Part of a small language model's weights.
Size: width 320, 5 heads of 64, MLP 832 SwiGLU, vocabulary 8192, 19.7M parameters.
Architecture: RMSNorm before each block, rotary positions, no biases in attention or MLP, attention and MLP in parallel.
Training: a variant of Muon for these matrices, 903M tokens, 6887 steps.
MLP neurons of a small language model. Each row is named by its layer, matrix (gate and up: input weights; down: output weights) and neuron, and shows model dimensions 80-175. Each number is 128 + 24 x the weight over its row's rms, rounded and kept within 0 to 255. A neuron's up and down rows have the sign that makes its largest values positive.
After each neuron's rows, "fires in" lists the words (lower case) most often at its 100 highest values on Wikipedia text that the model never trained on.

L4.gate800 [109 126 114 139 113  96 153 142  95 115 117 142  92 154 135 149 119 127 122 184 175  92 130 115 120 112 107 139 147 107 123  92 139 141 142 145 161 100 144 174 162 153  78 141  93 109 153  79  97  79 127 135  90 181 134 126 146 120 121 114 161 128 110 131 154 147 137 122 104 131 101  94 137 139 140 131  93 156 142  97 125 105 118 150 148 110 120 156 161 145 120 113 152 114 184 111]
L4.up800 [112 123 112 146 142  67 119 138 141  44 126 114 120 131 149  94 160 163  99 118 140 130 133 135  96 142 132 190 129 137  78 116  96 111  65 144 169 162 131 135 126 102 134 125 128 107 125  88 117 117 145  99 147 142 162 147 146 151 139 139 130 125 134 138 136 126 117 102 118 110  98 118 105 143 181 154 137 162 133 128 105 125 120 145 117 143 164 112 106  97 159 105  94 124 156 133]
L4.down800 [123 132 184 156 151 168 116 129 164  82 121  67 108 140 129 145 146  78 179 131 190 112 143 128 139 119 102 139 125 200 171 110 127 143 140 176 145 169 148 134 152 139 127 137 135 131 137 132 116 131 114 107 122 112 130 131 154 150 121 112 131 167 122 138 101 137 149 126 108 114 106 101 136 113 133  91 129 133 118 172 112 146 170 124  99  85  93 173 117 161 163 101  89  98 124 121]
fires in: "to"

L2.gate228 [133 166 137 116 119 152  86 118 128 108 129 107 182 115 126 134 173 136 135 115 135 164 113 151 165  87 156 110 138 123 109 152 172 107 133 102 123 158 143 138 130 132 135 135 140 120 136 175 134 130 106 107 141 152  78  85 114 132 117 113 123 111 157 180 148 140 117 147 142 130  97 128 114 113 132 151 112 150 162 122 120 116 136  49 112 125 129 104 137 136 123 131 134 145 127 149]
L2.up228 [157 138  96 119 160 125 121 171 145 156 128 158 150 158  90 119 139 105  96 154 113  97 158 129 140  90 126 109 148 179 142 173 159 144  72 116  76 132 142 126 136  92 129 109 125 162 127  89 121 131 103 121 159 139 120 114 127 111 104 140 109 137 114 113 199 144 133 104 140  93 110 171 144 115 161 139 137 153 145 171  83 126 166  69  92 138 159 139 148 129 147  72 116  72 128 154]
L2.down228 [106 151 138 147 118 149  92 105 150 153 106 115 135 179 132 147 200 142 120 108 129 144 132 153 120 136 118 142 128  84 173 153 143 130 120 133 145 172 111 121 111 149 119 182 105 128 118 125 133 124 143 147 133 149 117 133  86 160 135 147 154 131 163 169 121  84 138 124 137 142 137 136 134 101 116 130 139 141 136 145 131 125 166 152 121 162 109 144 100 150 145 127 140 183 131 113]
fires in: "court", "chief", "control", "management", "police"

L3.gate244 [118 121  83 134 167  97 109 162 141 178 147 119 105 144 137  85 104 154 107 164 118 141 121 199 121 119 122  94  59 103 167 125 145  88 106 160  80 168 126 134 178 113 122 157 147 133 107 116  94  63 114 180  67 130 127 111 112 113 115 105 119 150  87  67 126  95 106 105 124 131 110 121 166 141 153 141 147 134 102 117 117  97 110  95  92 146  93 147 131 134 133 116 133 120 142 110]
L3.up244 [117 191 115 117 127 149 115  99 156 127 148 142 130 106  94 129 121 142 131 171 129  89 136 108 103 122 130 138 156 117 147 124 137 135 119 156 101  94 143 134 135 118  97 152 109 111 114 120 111 109  97  93 165 113 118 157 106 146 110  89 155 166 139 149 136 117 109 152 107 107  81 159 128 142 100 129 143  80 148 175 190 117 132 170 138 152 116 152 128 165 119 132 154 140 144 109]
L3.down244 [158 104 171 120 170 105 115 138 136 191 127 111 125 133 136 115 136 137 131  94 165 152  93 108 162 140 161  90 109 125  92 153 152 121 118 118  93 146 138 142 124 109 156  92 117 105 113 131  97  92 104 139 118  95 136 127 121 149 120 142 135 116  95 108 142 100 154 137  86 193 127 126 126 122 117 122 140 147  89 144  62 125 107 114 126 141 178 140 181 149 135  82 107 106 141 147]
fires in: "when", "while", "although"

L7.gate758 [143 152 139 127 122 135 148  96 116 114 135 126 143 162 135 128  67 129 153 165 138 137 156 137 101 157 128 128 139  69 150  99 128 154 110 130 139 144 165 141 126  73  80 137  91 118 186 172 116 112 119 190 149  72 145 126 149  99 162 112 154 117 167 140 122 134 107 161 188 153 147 133 146 123 126 123 141 146  96 120 137 111  98 107 143 156 122 116 117 116  95 109 166 121 127 139]
L7.up758 [155  91  88 125 151 123  93 145 164 155 114 166 141 173 164 154 124 127 136 142 118 140 134 142 137 105 139 144 166 137 110 136 166 116 109 152 113  82 145 153  95 130 115 164 143 122 109 143  80 155  84 134 110 153 144 145 123 165 131 148 170  89 138 108 106 106 133  71 118 166 186 115 131 114 170  71 102 172 102  80 150 116 165 108 167 137 116 123 130  98 152 115 135 152 100 158]
L7.down758 [124 117 154 185 134  96 104  95 161 147  96 126 172 132 154 139 112 154 192 157 121 154  86 150 119 126 112 140 148 113  90 138 108 128 129 141 128 146 169 124 119 118 107 129  84 159 145 156 172 134 137 142 106 153 131 103 107  95 127 155 165 106  92 158 141  99 146 143 116 144 121 101  95 124 142 109 116  84 106 110 166 126  87 120 201 143 140 138 155 142 109 107 128 133 132 135]
fires in: "of", "and", "from", "de", "niece", "who"

L7.gate257 [125 148 125 158 135  93 102 138 153  91 121 124 159  98 138  75 107 108 102 135 122 173 162 135 136 125 134  88 118 133 112 131 113 132 147 120 170 157  99 114 144 141 128 144 148 146 108 131 134  68 124 129 100 147 151 102 136 117 134 109 155 128 139 123 174 128 140 130 126 102 135 124  65 150 132 134 151 126 136 135 150 152 118 124  74 112 125 154 107 110 148 117 112 116 154 170]
L7.up257 [108 122 120 128 118 145 164 164 109  96 147 104 142 147  95 140 125 113 122 117 150 115 179 144 118 149 149 122 141 136 131 133 114 121  88 127 104 113 101  84 100 143 123 180 126 139 147  67 101 101 138  98 155 138 138 124 133 116 107 103 128  97 159 165 110 128 176 158 136 136 118 117  90  85 120 152 109 136 125 126 129 169 123 107  80 161 116 100 122 135  84 147 160 120 148 135]
L7.down257 [120 145 140 107 142 136 195  95 145 100 136 113  96 165 103 158 137 102 118  68 160  94 144 148 118 123 117 126 112 131 122  88 129 134 132 107 137  96 126 121 129 210 139 132 176 129 138 152 116 110 135 134 131 144 118 113 160 106 118 123 153 163 117 108 119 163 109 110 148 152  64 148 126 103  95  60 104 113 109  80 119 156 131 147  96 147  88 124 131 112 113 126 123 102 148 157]
fires in: "was", "to", "would", "is"

L6.gate250 [ 97 138 161 134 139 137 138 108 161 135 122 126  96 114 147 151 119 100  85 167 113  84 116 143  95 119 170 135 154 121 187 182 110 114 113  84 139  95 145 112  84 155 147  61 145 112 118 134 117 137 134 102 134 135 125 135  85 147 142 113 147 111 125 123  99 120 145 133 140 114 144 117 127 148 146 139 140 140 170 128 131 145 152 129 129 127 115 140 161  93 147 108 155 135 152  95]
L6.up250 [115 144 145 163 146  96 129 124 127 102 125 135 118 146 142 134 162 151 121 146 109 147 130 144 120 160  86 104 102  88 128 151 114 128 107 106 100 164 103 114 144 102 109 100 103 163 113  88  95 131 125 141 104 157 111  94 133 166 166 109 142  96 118 124 178 141 109 115 100 150 116 129 101 119 120 142 100 127 102 135 150 148 119 137 162 146 130 108 131 154 119 112 172 101 117 123]
L6.down250 [139 136 119 144 138 107 158 110 107 128 115 128 105  98 136 120 112 167 133 142 113 169  88 101 139 146 115  83 161 136 106 127  86 125 122 164 172 171 122 125 136 147 140 111  73  82 138 153  91  93 123 119 109 123 126 132 132 133 143 116 164 138 103 115 116 130 157 103  92 155  81 133 135 106 191 137 118 136  98 140 165 130 103 122 149  69 148 139 117 116 124  96 145 180 126 108]
fires in: "and", "to"

L4.gate669 [137 189 151 189  90 132  65 166 117 132  85 135 111 142 156  98 164 146 112 122 142 101 114 113 160  91 134 127 146 100  69 140 160  97 116 114  97 112 125 130 146 138 142 153 118 146 123 115  86 104 148 142 105 147 122 153 144 136  89  98 159 144 117 111 111 110 149 139 107 158 137 119  84 134 111 136 126 191 123 119 151  58 113 133 148 109 124 106  94 151 161  99 112 117 152 124]
L4.up669 [150 136 157 149 112 140 111 167 158 155 122 166 131 118 108 108 112 110 153 141 121 100  57  96 147 134 134 119 154 143 136 124 177 104 163 134 100 136 136 116 100 116 115 139 149 138  93 173  92 151 133 115 146 125 146 180 144 149 126 113 130 161 151 189 113 107 136 149 110 135 136  99 133 118 134 107 114 144 129 113 146 154 146 137 166  87 147 136 140 145  96 142 104 138 173 118]
L4.down669 [169 104 148 108 119 130 154 107 161 162 153 157 118 126 130 126 133 120 140 151  86 124 127 145  74 122 115 140 172 145 123 144 137  76 109 132  94 118 163 182 147 131 171 125 143 144 151 174 116 129 123 130 149 119 157 110 141 103 111 145 150 132 136  74 125 134 109 125 161 112 163 122 111 173 110  91 142 102 118 118 127 122 126 137 129 135 120 117 172 104 152 146 124 115  73 118]
fires in: "first", "that", "for", "which", "of", "civil"

L4.gate406 [120 136 131 140 130 129 167 138 108 134 102 136  68 122 144 137 157 102 135 126  85 144 136 109 136 132 128 115 132 144 106 123 164  84 145 150 147 133  97 132  92 159 131 125 129 141 153 102  90  86 132 125 112 130 134  99  99 145 130 130 173 185 147 115 116 105 163 124 150 140 172 107 137 129 121  76 148 152 101 130 172 164  60 137 118 148 127 100 140  94 135 124 129 148 127  93]
L4.up406 [119 155 147 135 140  95 106 160 114 163 124 133 109 122  75  80 133 129 128 108 133 120 113 148  87 137 117 113 123  82 108  64 123  92 105 143 124  91  92 119 152  98 142 125 156 119 157 139 130 152 120  99 116 175  91 159 125  51 139 144 150 103 111 123 149 120 120 106 123 143 138 129 147 134 154  75 141 119  89 134 124 127 107 117 122 119 146 173 109 160 146 151 126 108 171 137]
L4.down406 [ 86 129 122 129 188 110 123 145 140 102 112 127 139 163 100  91 159 114 138 121 126 143 104  96 122 134 198 120 131 113 139 121 148  82 125 174 131  93 114 101 126 115 178 159 155 115 177 128 102 118 179 115 115 186 115 116 135 100 117 107 154 121 112 127 123 140 156 125 139 158 123  82 145 135 129 126 132 133 132 103 118 136  83 117 127 108 136 133 176  99 136 108 145 140 122  73]
fires in: "since", "of", "to", "before", "runner"

L4.gate209 [161 111 149 111 129 107 139 110 161 133  94 133 122 134 116 127 142 117 120 111 123 121 164 126 146 111 108 136 154 121 164 123 124 133 158 146 134 147 119  99 133  86  73 107 140 157 111 124 118  95 119  81 110 101 127 134 147 114 143 136 106 159 110 119 138  88  95 126 116 100 111 111 118 121 118 146 141  80  85  97 154 185 161 111 134 102 138 153 151 123 118 135 133 107 136 117]
L4.up209 [118 123 147 130 162 160  95  99 100 131 122 156 116 121  97 133 152 108 141 117  98 129 103 162 140 141 144 162 118 135 128 157 164 120 165 134 160 140 138  72 153 100 121 109 173 126 126 139 127  75 141  81 163 122 103 155 158 128 143  77 102 132  95 142 133 102 112 113 150 128 126 153 127 120 144 193  93 135 142  99 118 105 142 130 126 108 127 133  95 133  98 143 138 110 119 147]
L4.down209 [124  98  90 119  96 130 112  97  72 107 122 121 143 137  98 172  85 150 116  98 123 141 102 139 130 132 170 131 126 128 135 128 164 166 131 141 105 137 155  75 145 150 154 151 123 148 149 154 150 142  98 119 126 134 119 139  84 126 131  99 130 153 121 150 105 154 143 155 134 127 126  80 111 140  72 107 141 144  94 106 137 128 109 149 148 115 176 110 165 135 103  92 117 141 110 143]
fires in: "name", "as", "to", "named", "renamed", "of"

L6.gate572 [132 146 171 139  74 176 121 141 122 111 138 148 133 161 173 142 111  59 121 141 147 116 109  97 169 135 162 149 104 117 119 133 150 114  97 110 134 135 123 124 155 128 149 116 127  80 127  61  99 117 157 110 128 115 135 127 168 101 149 134  95 140 155 106 134 141  92 110 125 147 131 124 149 156 125  94 121 104 112  95 138 123  84 170 128 109 124 114 130  55 142  88 121 141 132 130]
L6.up572 [145 179 158  88 117 117 126  97 147 119 122 107 166 108 138 148  97 139 135 137 148 139 127 172 156 115 109 128 150 139 107 146 133 142 123 155  82 141 137 147 116  99 113 111 106 104  84  95  91  81 128 107 164 149 137 136 102 123 134 104 117 119 142 142 161 130 125 173 131 132 150 133 158 127  67 108  96 136 115 148 129 136 147 118  94 123 106 148 156 167 137 161 100 133 115 122]
L6.down572 [145  94 160 100 102 115 135 138 131 148  92 154 121 119  66 168  93  80  70 130 114 117 120 111 149 151 154 131  89 114 168 135 124 123 125 112 127  80 151 176 175 112 134 119 138 166 141 112 103 123 105 158 169 114 107 125 106 133 149 137  75 186 141 113 125 123  89 153 156 145 100 116  88 103 109  95 164 133 128  84  90 108 104 112 138 144 100 111 113 150 196 152 151 145 136 184]
fires in: "was", "is", "came", "being"

L6.gate517 [145 141 151 106  90  85 105 111 142 140 128 153 139 171 107 130 114  85 109 162 178 168 106 129 101 136 137 118 109 143 105 164  96 126 147 118 150 124 126 107 124  99 108 101 142 145 149 104 148 117  88 165 138 143 182 117 134 106 107 134 138  74 167  99 113 108 125 162 103 124 117 130  92  82  93 123 155 147 104 110 100 103 157  94 120 143 139 129 138 101 137 135 133 148 129 136]
L6.up517 [ 89 125 152 131 120 180 120 135 113 127 112 105 129 134 126 123 111 109 127  84 133 133 128 146 139 118 188 148 131 186  95 152 126 159 103 152 115 110 100 138 152 122 105 128 141  96 156 112 131 132 157 137 144 186 132 139 127 142 155 118 116 127 133 109  77 147  87 125 145  92 121 111 123 115 129 152 111 143 150 142 131 117 147 112 130 124 103 134 102 115 141 134 151 115 177 142]
L6.down517 [158 150 127 104 101 130 144  89 148 112 140 103 127 127 124 109 155 153 135 138 128 157 145 137 142 145 148 117 186 145 122 123 147 102 161 140 145 142 132 114 127 142 127  77 177 133 162  85 148 159 152 136 145 130 131 181 121  47 128  78  95 131 114  71  79 120 105 131 156 143 120 139  98 140 133  85 108 109 144 119 128 103 119 143 119 120 124 128 100 143 131 112  94 102  95 101]
fires in: "is", "as", "s", "abu", "are", "was"

L3.gate47 [161 129 115 148 150 122 132 110 139 137  94  99 120 149  92 134 156 140 145 145 160 135 107 103 124 164  98 144  76  57 126 138 130  89 138 106 122 122  48 143 108 103 136 111 160 135 135 124 151 136 123 115 110 123 170 146 119 127 125 141 113 134 129 178 133 100 134 116 160 128 130 133 124  78 132 115 101 148 133 115 133  95 132 105 177 132 145 114 167  95 109 119  97 151 161 142]
L3.up47 [137 116 149 144 149 119 122 131 188 113 139 141 130 130 140 118 100 134 115  95  81 153 179 103 117 146 152 132 127 125 133 131 167 122  84  89 109 169 126 126 106  97 124 112 152 109 185 127  96 104 102  96 154 141 152 110 138 146  88 105 167 142 105 131 119 138 105 124 165 105 179 141  98 112  80 143 110 120 127 116 134 112  69 152 140  98 129 113 120 149 106 108 112 122 118 144]
L3.down47 [104 106 128  97 127 153 137 101 140 112 152 139 136 146 118 113  99 112  92  82  97 164 147 154  90 104 132 154 129 158  88 134 193 153 106  90  91 156 141 136  88 106 134  99 110  69 150  96 115 125 102 145 129 152 136 133  99 112 107 141 132 139 134 144 136 146 156 129 118 162 130 102 141 117 101 126  98 131 106 117 109 117  92 156 134  98 104 102 119 113 129 110  93 153 150 100]
fires in: "name", "suzuki", "of", "remained"

L3.gate282 [123 108 143 110 125 129 115 147 152 130 103 158 126 136  81  82 112 132 108 112  75 164 116 103 138 138 140  95 146 178  99 168 154 127  99 100 121 145 137 161 127  81 136 137 134 126 148 121 148 132 166 111  89 158  83 110 135  97 108 117 120 119 154  94 151 138 128 135 102 123 120  95 131 118 136  88 192 116 132 165 103 125  78 141 158 121 157 112 122 103 109 154 139 103 141 113]
L3.up282 [130 113 133 132 123 131 158 148 150 155 124 129 147 126 110 105 125 145 138 126 113 137  69 106  89 148 132  81 129  88 162 155 105 121 167 134 138 110 139 204 105 140 145 136 125 133 131 148 129 133 150  89 138 132 129 119 125 117 100 112 130 111 172 122 134 120 102 101 122 135 133  55 125 179 160 108 147  89 176 111  98 109 143 124  98 108 176 138 180 143 136 154 132 112 146 121]
L3.down282 [113 171 130 111 160  57 165 165 126 146 124  95 115 173 118 152 141 127 140 123 129 160 127  86 125 175 154 125 116 171 146 110 102  73 166 159 111 129 125 133 102 160 114 147 122 110 124 170 112 117 146 111 143 113  96 114 162 118 148 129 132 131 166 127 118 170 104 110 115 113 135 141  93 143 159 123 158 109 118 143  89 129 125 131 132  97 115 166 149 126 164 150 149 148 153 117]
fires in: "following", "after", "to", "of"

L4.gate26 [138 169 130 103 132 130 126 127 174 163 125  92 135 130  96  73 116  77 138  99 112 166 126 151 150 132 138 106 136 161  93 139 134 122 118 116 106 141  98 148  94 114 125 199  96 112 129  67 105 103 110 107  99 142  90 171 142 160 122 150 138 150 107 128 163 131 125 114 164 147 155 139 187 174 109 126 136 107 125 119 137 174  81 113 117 120 139 155 158 150 128 125 167 120 139  92]
L4.up26 [134 100 106 132 151 150 155 111 119 106 153 120 114 147 116 129 121 105 168 101 130 122 110  89 150 160 152 145 118 151  83 111 157  95 124 129 110  95  97 129 135 146 104 104 109 121 145 117 121  93 165 146 117 156 107  66 123 140 105 105 163 105 160 145  92 152 156 122 139  93 119  92 152 135 134 129 132  92  89 142 118 107 100 134 115  92 117 147 128 152 127 113  98 115 140  94]
L4.down26 [115 127 139  77 174  58 112  91 138 152 104 142 105 130 126 102 158 135 106 138 108 146  94 143 101 123 167 124 144 119 116 110 111 107  73 136 123 181 110 121 129  90 147 106  77 121 193 161 100 149 121  83 106 147 160 129 133 114 156 144 134 144 177 151  83 131 125 156 103 124 106 131 112 118 171 133 149 140 147 126  85 142 143 151  90 111 128 157 139 122 124 124 160 105 128 110]
fires in: "of", "after", "upon", "to", "by", "on"

L2.gate55 [142 108 140 145 152 125 177 154 152 147 110 107  71 154 132 104 102 177 127 151 146 123 123 115 145 136 110 152 145 120 147  84 138 149 114 101 166 132 155 118 126 141 110 136 129 100 155 141 116 124 160 173 132 123 155 100 128 173 150 138 144 143 138 110 144 106 133 109 132 134 121 128 132  90  96 123 142 148  99 167 115 119 113 120 108 144 126 133 144 154  89 120 118 167 133 113]
L2.up55 [ 61 154 149 178 139 120 116 133 162 140 144 123 110 155 121 116  92 129 115 108  70 134 143 107 106 102 144 110 165 165 123 165 126 120 112 111 176 131 116 120  90 106 158 127 200 164 120  97 109 142 120 129 112 130 149 126 115 108 120 158 143 121 123  97 140 142 131 125 113 150 156 120 113 136 106 164 121 144 171 128 105 107 163 130 128 120 117 157 104 175 147 128 109 101 141 119]
L2.down55 [132 106 132 118 157 171  93 140 107 122 155 154 162 123 112 154 176 116 129 124 175 114 118  97 151 141 107 168 133 131 105 145 184 170 111  72  77 112 155 107 148 100 159  53 140 110 164 127 120 101 116 109 140 143 117  96 138 103 132 158 138  84 109 165 156 152 167 134 154  98  90 123 126 112 120 131  96 101  93  98 167 108 111 149  88 130  86 138 154  69 124 117 117 133 114 132]
fires in: "of", "have", "ferencváros"

L4.gate166 [112 112 167 114 133 123 171 124  97 130 148 130 100 123 119 143 146 117 134 118 139 154 132 115  94 171 100 140 151 147 128 161  84 102  81  99 164 156 131 109  84 105 101 146  94 109 165  95 154 145 125 154 140 128 135  88 154 147 152  98 126 134 149 135 110 114 111 106 179 111 103 108 143 114 138 124 151 165  97 102 123 147 136 140 101 159 124 149 114  86 141 161 124 114 137 140]
L4.up166 [164  78 120 110 151 125 108 154 109 118 102 171  71 127 105 162 145 127 133 157 175 135 127 137 118 185 101 122 122 135 135 144 140 142  97 124 119 128 155 156 129 158  91 150 140 140 109 129 119 134 122 159 124 137 150 129 163 121 119 139 123 117 164 148 160 130 156 102 104 118  72 115 113 108  80 145 114 132 159 103 120 125 142 125 114 156 141 148 125 159 160 133 127 103 163 116]
L4.down166 [104 153 138 114 142 152 120 194 125 125 106 126 111  94 116 136 156 125 100 130 148 133 106 118  93 173 127 106 130 149 151 125 118 140 119 121 114 161 137 108 118 136 132  99 123 180 140 131 107 101 138 141 123 117 178 149 147 156 116 114 123 104 106 135 105 159 148 189 130 105  81  75 127 104  76 168 130  95 113 124 160 123 132 116  60 120 109 175 106 141  92 117 114 114 119  85]
fires in: "to", "not"

L3.gate254 [136 145 153 112 164 110 146 104 161 130 103  92 108 126 149 131 145 122 109 100 105 119 148 101 123  79  73 156 108 101 136 151 126 143 136 129 143 145 117 119  90 121  83 135 114 126 148 151  90  95 154 136  97 100 118  94 152 138  94  80 109 157 187 122  85 119 119 145 138 131 139 133 111  94 116  87 126  92 154 122 103 161  96 108 113 149 158 159 145 141 129 150 104  83 150 117]
L3.up254 [142 113 171 137 118 119 123  70 113 126 117 147 137 140  82 142  90 125 133 163  97 160 149 117 105 100  99 142 121 109  91 134  94 154 116  71 137 116 138 132 114 126 140 123 109 123 134 115 133 108  84  93 148  93 139  99  90 112 158 115 140 132 108 112 115 149 128 133 153 136 143 104 144  89 103 107 129 163 146 120 157 105 130 139 113 103 136 138 142 136 112 128 110 119 105 119]
L3.down254 [100 122 138 104 103 134 151  97 138 128 132 146 169 134  76 154 149 113 114 120 140 126 163 122 126  77 140 130 103 126 113 117  96 182 126 103 121 142 151 123 168 103 146 101 124 139 125 134 117 123 109 147 130 138 112 149 135 137 149 127 112 119 152 138  72 141 108 118 146 181 160 102 166 133  90 133 143 123 121 116 130 105 115 137  93 136 167 163 115 155 133 124 135 105 115 126]
fires in: "name", "or", "born", "named", "nrhp"

L7.gate409 [135 152 108 123 110 126 136 116 149 141 137 138 113 125 104 139 168 145 106 139  83 137 106  92 133 132  91 125  77 154 102 135 114 138  96  88 139 118  84 124 164  98 132 137 154 112 107 164 116 143 138 138 135 116 129 148 159 128 112 124 103 131 154 132  79  72 149 174 120 129 109 137  86 141 127 107 156 110 137 153 149 131 110 141 171 113  99  75 146 109 116 119 120 108 152 113]
L7.up409 [169 160 117 119 144 103 115  94 155 140 169 142 101 119 124 107 131 112 110 139 130 102 118  86 125 135  76 158 121 100 127 151 136 130 126  89 159 119 133 184 102 144 143 154 171 136 111 164 161 167 171 101  79 122  87 173 118 146 102 109 128 103 176 104  97  96 123 146 175 139 156 104 102 151 148 115 124 129 130 127 131 148 117 102 156 162 125 137 116 133 132 119 121 127 155 132]
L7.down409 [131 134 113 128  82  92 169 108 126 129 134 145 141 143 152 141  90 167 110 154 114 137 110 109 135 114 118 117 100 168 106 102 129 128 100  89 131 163 130 102 132 134 113 118 149 150 133 124 126  78 112  97  94 107 107  73 165 138 117 109  98  98 139  92 162 113 130 132 108 161  98 131 122 147 148  80 144  95 127 133 101 105 128 129 161 150 104 105 146 143 150 133 109 146 129  98]
fires in: "of", "by", "was", "for", "met"

L6.gate268 [ 81  88 125 180 153 133 140 138 177  92  98 173 113  96 120 101 139 135 149 148 126 140 126 157 126 121 157 116 117 126 142 108 102 169 103 121 120 156 133 143 111 155 123 151 147 106  98 148 154 140 141 181 100 111 136 120 115 149 126  99 122 127 158 103  97  98 154  98 144 127 153 141 102  91 109 128 124 128 116  74 119 128 123 114 169 189 101 139 121 152 105 119 116 135 109 139]
L6.up268 [129 135 139 133 164 133  92 133 154 108 115 162 126 141 139 126 148 111 151 123 117 129 130 119 117 107 118 112 149 161 102 114 124  99 120 122 143 113 172 116 137 135  80 127 165 135 144 144 158 110 130 149 115 128  99 139 129 148 149 133 133 142 116 107 151  98 165 170 123 101 157 121 110 131 155 114 103  97 134 117 147 144  86 128 117 126 122 101 141  95 115 174 105 140 146 156]
L6.down268 [110 166 123 181 109  88 117 152 129 122 104 109 128 151 130 152 122 168 128 117 104 110 135 128 136 121  96 116 166 144 108 103 112 123 150 150 143 144 132 113 139 140 165 100  98 105 131 118  97 195 134 140  87 166 121 176  86 130 143 123 172 119 127 131 108 170 128 125  98 143 128  88 131  91 127 143 131 138 117 156 108 116 121 107 103 129 109 134 126 132 118  91 164 134 156  85]
fires in: "and", "of"

L4.gate81 [130 131 109 142 108 160 147 112  92 182 113 111 151 133 103  97 119 101 130 127 126 120  98 139 135 160 110 148  88 109  99 157 155  77 120 145 118 122 110 103 156 119 148 139 115  96 150 126 136 152 130 113 111 153 101 125 107 134 117 139 159 131 114 121 137 115 169 138  99 142 151 149 140 158 113 111 144 157 135 103 117 125 140  78 125 153 152 134 150 177 116 130 144 141 146 144]
L4.up81 [108 148 115 102 136 111 101  89 114 149 107 157  86 105 122 138 157 102  97 160 110 112  90 117 132 139 102 117  87 124 130 135 187 131 100 180  72 134 131 130 150 134 123 128 143 126 141 142  78 110  93 147 145 192 122 134 131 122 115 103 139 138 121 143 156 137 131 137 127 121 130 109 155 140 106 124 170 114 127 151 137 125 165 167 100 127 111 141 129 172 103 114 151 131 116 134]
L4.down81 [140 135 217 130 170 127 118 132 162 163 136 119 125 160 173 125 140 106 142 109 107 123  97  91 146 124 114 135 137 164  93  99 134 128 119 135 124 160  99 122  83 137 121 132  99 138 148 122 128 108 139 137 150 116 150 112 129 134  95 117 133 135 145  77  84 155 132 118 121 137 119 116 178 166 118 142 149 150 110 143 144 145  94 120 145 120 132 170 171 144 126  97 148 117 170  80]
fires in: "when", "while", "since", "although", "as"

L4.gate60 [150 100 131  85  84  96 125 141 137 135 145 110 108 113 120 144 141 131  93 139  98 145 128 123 141  85  90 110 126 151 145 159 108 124 127 127 140 128 170 197  77 127 106 151 145 120 145 127 172 132 115 132 112 118 151 103 106 112 142 111 131 132 142 134  73 120 115 105 119 122 123 111 129 136 150 120 171 128 157 110 102 137 114 142 110 121 124 108 174  68 102 107 132 138 143 133]
L4.up60 [113 130  88  99 128 114 119 118 120 161 122 124 165  73 140 155 125 139 136 121 137 193  85  93 109 149 112 131 124 121  99 113  67 124 112 132 120 118 111 146 150  84 126  99 126 154  89 108 149 119 167 103 149 122 119 119 160 145 139 116 135 133 166 132 119 172 115 125 103  89 113 141 126 108 107 123 141 136 107 117  86 103 140 137 145  79  98 152 146 131 161 148 147 147 130  81]
L4.down60 [141  70  88 136  81 129 161 155 136 132 149 110 137 145  82  92 103 113 116 121 142  98 145 132 129 111 107 145 124 158 112  87 121 111 105 119 139 126 166 132 122 142 128 135 118 145 166 107 130 122 123 105 127 120 113 118 143 148 113  83 115 148 133 129  91 139 124 104  77 148 102 162 104 169 158 115 141 148 111 116 140 167 116 131 102 139 127 135 168 140 135 105 119  95 125 150]
fires in: "to", "for", "from", "in", "on"

L6.gate179 [ 81 132  92 151 121 144 150 104 116 159 114 160 156 174  94 121 136 143 112 170 163 138 130 171 111  95 152 132 175  88 126 104 138  94 139 127 110 107 151 128 122 109 140 128 114 123 152 125 137 118 137 185 148 151 177 110  94 153 157 119 167 102 137 126 120 123 142 180 139 111 162 166 129 146  75 128 106  87 168 174 140 140 111 102 151 102 190 181 139 126  99 128 144 152  98 114]
L6.up179 [130  98  88 160 156  80 121 179 147 128 116 118 102 154 124 120 144 129 126  61 165 128 132 125 138 133  98 152  92 152 111 115 118 121 154 111 115 134  93 135  92 168 175 111 118 119 166 157 134 157 123 116  89 135 140 152 126 131 110  98 135  81 110 127  85 111 140 110 113 133 124 139  93 118 108  84 109 136 119 123 127 119  96 147 200 124 108 155 122 106  78 147  96 125 149 113]
L6.down179 [105 133 158 117 131 113 131 110 152 109 158 170 115 123  98 138 112 121 115 151 145 129 124 102  91 124 117 149 172 100  99 122 144 170 140 102 108 156 122  91 150 147 130 102 127 126 118 107 135 138 122 113 113 119 143 150 153 174 139 117 149 124 111 145 139 151 145 133 100 149 131 135  94 183 115  81 140 112 155 120 135 120 135 124 128 150 127 119 176 134 155 132 104 129 111 142]
fires in: "of"